Part of a small language model's weights: biases, attention and MLP in parallel.
MLP neurons of a small language model. Each row is named by its layer, matrix (up: input weights) and neuron, and shows model dimensions 80-335. Each number is 500 + 25 x the weight over its row's rms, rounded and kept within 0 to 999. Numbers have three digits each.
After each neuron's rows, "fires after" lists the tokens most often just before its 100 highest values on Wikipedia text that the model never trained on; "fires on" lists the tokens most often at its 100 highest values on Wikipedia text that the model never trained on.

L6.up1034:494494498469483511507523493485508502469503522467498498525510505475501437502482461498517497486501507486494482505504505513503491518508539537500508508506460460522490448457499481471465509501474481485498493467527464521480525505467480471498541532544466507473510491540529460480492530504480492497532497535488507501496500506528536507490456519460472495529499481487462476480477493496480499485548528492534518497495524502502497507512486495501533543481553533487498490474524446502476484515527558489502487552512485515497537460472486475512502481502485488493480494511498506485578540477463493531505454506481514526518491478509505515562509532602522508533496519520506499532516476562498514494524484532519491500494448496501506491514524496473462520512496503468538484487497480440514514447523488
fires after: "s", " (", "is", " People", " Mus"
fires on: "s", "'", "7", "cal", "6"

L5.up718:483518564489478503520474517505466530491496470504482523501548475526497501528478521452501542524477499511516486489512556462468504522504511509527518523525477573494446514502506487513557516469467529500490559468539497493478533513472473526491506525497489470515471519500509501511465495487511491527507462547570467495515518514516495497522484481462512472455517497520462538539503474491508514490489463512543508541542479488480528492503526474514500530471536562494535517502488514510550525522494484506520536482531490479516487501472504475543460472469491455504512519506517525527552464461524493552497516497486502489456553474494516493486512499546505515493487584512504499524458519500506515498546467511522521524494505489500538520490489514523467511486535532466520514512497515515500543493500498
fires after: ".", ".\"", ").", "\"."
fires on: "\n", "=="

L4.up568:534492537499515498472493484507522486513500504496455509514496500516473498521457472441485513489463507461524475479475545449524509473475520521542514500497495496469505483494509490512512508528491488540482527527517505510501532521489500508509522529488520547494487535458551513486488507500487516492490462523489460469464491489527508523528480509484538483500539525494500500522491471493507499470460478515506512551498507506454516482500516501516479525469561515498510509493531435513493476461457470470530497498497495507474467513469485491453487440511547494495489500535499538485555480525498512522532519455526519509507469483482501507480540491512492527503515543538508542478471504486512529540546499483548505510506472451508534502466488502466529543495526495527488495495521439520469491513479502
fires after: "\n", ",", "."
fires on: "|", "\n", " causing"

L6.up16:509496460430494509476484496478515485479483479482508497500489542506486528524463523442488526517530526482471491503486507492464500508485468527442513484487486518503495483451495520527598497477494534464538497518484494512504478529458480503516484533506456527507467487493507532512552493519495504489434480465517508558492499456512479507473526489506481486502506475527500512567498511490507516521480503504497489504494492531511479481534506478532537477494528528498542478517502485513451491505511488501512492495492463513512487536483504476505500496486503474512486459506468504482453461433494522508514512503507503493488500529506522469536503500490517497494513519456499483473482519514504485486527531468533471462497465500512539489507544510479502508489492526490482575502529513472486497525534436
fires after: ".", ")", "History", ")."
fires on: "\n", "=="

L4.up1416:537473521508452530490496474516473478514500488493505532502562534501515526515509528509505525553521523464505479520498526520521481467493496503501560501503519550473512502474534525474500538433520461510500456528481480478479525509486524452491483529475498521497487475527491507500485507508490501496524525466512513459497504496485472505518553457480467511521470512548485519516498470509488533506525522486479476473526494540541455490592504471523546513548519491456509510483511457510501509496512520461463515493550520477493453510497501482486565470513527518523528505475543508513475514532536499470476500497490516475480504464478541502443531481522468496544516510477477453509490488515479481473509505460500463488483509484490535489457499482481515502475488510475541462528478493463531505523518506
fires after: " ", "^{", " c"
fires on: " |", "'", "li", "ice", "−", "-"

L5.up648:517557455443494519517467481519457467478500475494512546508559515469515485503508502496546524538498455558477500510499513502522495513542502518471530524514474485498497458491452504492531518457515475525496464519548522492517532541470504494500502526535466535496488484486530497509524509439481482519462514475486502511496492508468542513496519497495504537461508500478529519550492513477533478488491490539475507528511536496504496485553538536492495493505519524517465509523494466521476482581492475500491508539525500500528501541541474526515490466473486451495505490494493527482511511522519501498501478490517567481491513491511528489552514546472471499505511542475492480495473485512496533567544468498497487507538531490514517489484472503497480489514489501505503484519496505563467500480515432
fires after: ".", " life", "History", "s", " career", ")."
fires on: "\n", "==", " =="

L4.up685:514485466500515523525522482474511493515510509505474465489499522530533468487500458505529517483453512520567535466485548552519538511546512488519531492488509524485508505461468492526484460514479507511514496486541524476473498487503469513470493483474469494478489515450498459505516535499528547489512509494479506520502510498511510487469516505483523487511489518536520525500521496489476452534556474498500494509498458470510529493503565462513494531480499548474493504532491467506465482443404470475533481489507517518533511524494547521506468541507535448491519509478508489468460514486480483524469507473488549515505532509528482507493467490508511490511493530500475482502497571506484511490501501451482554535506505452480507509480510489543510473471479533487480513460480493472509440493514484
fires after: " ", "–", " (", " Do", " \\"
fires on: "8", "9", "7", "lan", "re"

L6.up691:544490549448508453486489548501542492523483509515534494504484524497517509484449466515469489529483532477496509547519487501491508515484479503508520547504467467478534524547506509549481471543523502513473452500527502501472481549518489495498517453484470522487481510468486491504529528478480506516489484480479517517518453533481510529508469489501488479537521478495494474497477445495500471490490490478494492504475503538496572465436495478498541563479505533505485512524529529516478487492520488508504492558477542487460488504520484478468515486542502518520507523498486489461490513456488507486482529539526510492501497445518490545549526511500481471504500511459527466503498478518486537491519473473510465528506492512496503547496511486496530503518567482515503497522487542501449518470527483
fires after: "2", "3", "4", "1", "5", " re"
fires on: "9", "7", "6", "8", "pos"

L5.up522:527526544471521552509494510546546507497539493506503462472503476525513521501478501464473493485509510506476531492563522497505514497510475533480561525487480504471513476477505517453530510540496505502482454505519541434489526500498479499529529456499510527476526509479510478515543494449528462506515491498533512520525489513488490503502492483479481527455528477528521514516502531505502508487498490484516457537511475556493491509548485484459551444492485522456479533519494473492545506476524506506510579509508494522543455507487474541514465494478481498484516537469514443538520474511530503516515513506501527483471480478500499489489489543509499541473523512478538503502529486521462462476523480547504478475458496498485466466479480470482496518555452478491467490492499478511539486514503547
fires after: "2", "3", "4", "1", "6", "5"
fires on: "–", " |", "e"

L4.up639:530546450496538457551458496515501476529513485466541525517524502539466513512455505499536512465508517481472531510486497541514466485484498525503554504492488550533499485513504474476544500513473489540517482452555503508514521499472494497445505530508500491479492497518460511491477521552543479503507490532526470496495512482507477503493491506518493493441476505519477460473494530500527528545536472487506523484500516518505516496501474482536495499562471522527509504477529469502501519514527511487490540534508487485521491464475494525555560517518474489503480499514534501498512465517513446484516483492477458490491474462485453506497449444500455508491499488476479488449484535501507484472487489557497464455488489509488484504514497499464447480500479485482540514511499523476565517478493468
fires after: "\n", "d", " (", "See", " |", ","
fires on: "\n", "'", "\"", " also", " Bronze"

L6.up101:511469481453492479533527483534482493520469490513514479512498501518533480531506505498473545502458544514537501492486509517449534486492491486479465461553524449496483459500429493506456469482502483525499512476491502521470510479480487488488508494503474524433490510503529458481502496480523524485533534505521547510536472470490509420481559491510511488457500524518467511482473483508460492506499473483511532496537493569485536510477484507508518517526492498522483503513495464530481502472493468532493527531506539510506509544480519509500520525494501512530525507481462461512535530482510458503497521499512534468454491529518519461506478491519513516496524491479516451520499498498464435533500516428526545512483524450486530530499521506552494501511501476458521488514503484534477481534477470
fires after: " ", "'", " \"", ".", " Mi"
fires on: "8", "9", "s", "re", "c", " not"

L4.up114:547544509494476497501515491478476464535517471488442492526532483494444471495473483493520538487511456505525516499493542458494540502510501520496498482539475541501491441476503492540518485498470512506476526480508459502467555497480515470474484510540466516475462495537476507503485596417483502454473489520515502490519492493505543510487493506528516511473549466481461507543480469500526513500520502557510469527499505527479471480518522496498509487461505541523465521537487455481509515516497506519475503489466493473543498520518526453543474468518539492475486484503490546535511491526498541519551566502478524492482537483499491489511524466513463519528507497509493502502518486501486491495508526473531498522478540482499518482521515508497478470548506516495511487513488527507481477520468497
fires after: " =", ".", "s", "History"
fires on: "\n", "==", " =="

L5.up414:482501473461488546506474474534484480520576499468485527508521505512485466534526502487466514464459497497476527535530513504541495503485489544529490505519524488484458442470461481507472473483510490510490556493517499514511460534517480532501503545500481482512458499518530486499488542489500459523436547464481456524496495530501474522481544458532472508507495516490496466515483507541463477453493513505504500477494494493456513455541474491551525524507545517488497477510489482444524454534488487491520579475525492468491531536474490458515482516485490480499487466476530467566553479518496471493538526494490525527487544479501517484504494536479484479506496513484505493529491528479492483523522527490499488497505530505521537483454442509507478476500516471524486514513466500521467508480505479
fires after: "s", ".", "History", " life", " ="
fires on: "==", "\n", " =="

L4.up159:490506488471521518526487465469536481539499519481525497524510536494496490496479510537496489508496534470509507489512534509530507487516466506497557562496525537505478495553471477491505500483492491522441468543559503497466493502537524466482514488503500527520460536529466509486507502474474500525492498504474502453515505503502495491497520490516490524441519534534460468448511503513509553490484474551493518498518493477516510443506513458489497473549503451530500521517508462488506532498509511456509475506498496504502498542487501511481515535481535480531477460535484516509497527477494476493521527477481529523485531506488512540481538479520494544519477512552477505519493524484500461478506508506482536542516455523506474495494505500491509484530477503548530516500520495470557542496502542
fires after: " ", " (", "\n"
fires on: "'", "ra", "ed", "li", "\"", "i"

L4.up513:500494499458472475473485459485519482499469512474542477547496487455501496500535466509442525465506496479528497515486546483506494507539480488506525482495525497478448487511546520479440505500540528549507504462524523500470479499498519470477450504505464499494543477471547493452511489512520504512516501512510507494459488541499476480480519502496529523497487508487506496519571470476492468484499522478486504501460499503471466517481490469490515550511462482499461483512506481539524503538484529477485593525485469481493537530497527498522537506541484514484506477518465468497572500457496486481489503480480500541489481494508518481552467543496482536483517507506498464542502472504492534556476494547504498506508529502492529520459506478521510494549509532510521486493469512500533502515512474
fires after: "s", "ches", "os", " ex", "es", "is"
fires on: "s", "c", "'", "is", "br"

L4.up1181:544525487502483504478507533460527468491508484530496499547511481548489557499493499516539519544524517461498509488508541495493494444476511495508542489496483526492490482529463479478490459511514475524486492519557481493478526483545478547513527492525515509490470501489535488483510480494491475498482521524504514467478492450514507484455509498497486538522473464534478509501485535507549526496507480491514501494529441527526448517517520470499499469494476524523531503510543483520494519484489481504495486468528476493519463467510489488461482508510492491550517498513496452524506517569532499493556488477505500496487500511514502484498505516470523506517476470501513508546521463479528493498495505518480521456484525524520482522484433451494507499497515542517502493472521493476506477499512488
fires after: " ", ".", " (", "\n"
fires on: "D", "S", "MD", "al", "ST", "FA"

L5.up536:504540504502533515522469491456449509491458442527505542503485517534457494486533531462544491502478521536501519499542563443512495481508513501489520525506489509490498492536497498505482535473485502477502533511528474530509527525464460485452461524520529500515503475478520503488538506479497509520456492471540469513493493507468506490511510530526524475479513481514467517545484512504515545520485471478517486541508486459500485491521531528522526477521540520512470481484444532489493503511477465551477483464528500504432512502534509476483467512462467462551514490511465530506509462447487490503511551506508482501518551511539494522520520521548487477522511538522522503498466489537480529552522459518524520506489452477508557551493468547523503534513541512488502507484498496479559522449485527
fires after: ".", ")", "s", ")."
fires on: "\n", "==", " =="

L5.up19:491548492530508500509474503492466497464535516531502522482480495503500521522511507469502536504469482502501532488546530464529491495465476524437560541555482494516501456490487522538554517480500529522485524546530487469535518481475530521484483550561467532519488518526540518474506491449487500507495481528486491540508517472511488500528488472528491493469488514497484491534509472478509496498490482507493498562524468530515504475490531489495509508482484537491488482509457512508539478517497503529501483471460474537545494528488519452497496496489504481536541475481502538452523474491482531513504519507514516463470532501516535509527534529520489530480532510500520496531445502487495530481532477499511489530454514468505515513491500543486507446563508530465522525463478533527501523495515459
fires after: ".", "s", "History", " life", ")."
fires on: "==", "\n", " =="

L5.up1488:523480512442511461449453500509491461506473471474495482532475503482506496489461479487511498506462509509470508503542507458518534473491503509507492512461520493525438484488514521502508482549501479489541478505486526457486475470523518518486521469474463488522464500505526502537541498505503507506486495468476518516510502502517493542534455480529480497472500490506510493491481497469526541483511505466491496522510498514506446539529518480481559494499488458515496497461532496526523514463449509540453491498454505529457517492498498490541458533512515488535524505480492541476509459482504494497496512559518534508499462480473527548544521489509503491481499514443503505508509488519527468508481466540546501484540499528478490510510484547503492526486518519501514524512503524505545507538484521
fires after: " ", "1", "4", "2", "5", "3"
fires on: " |", "ma", "ci", "ap"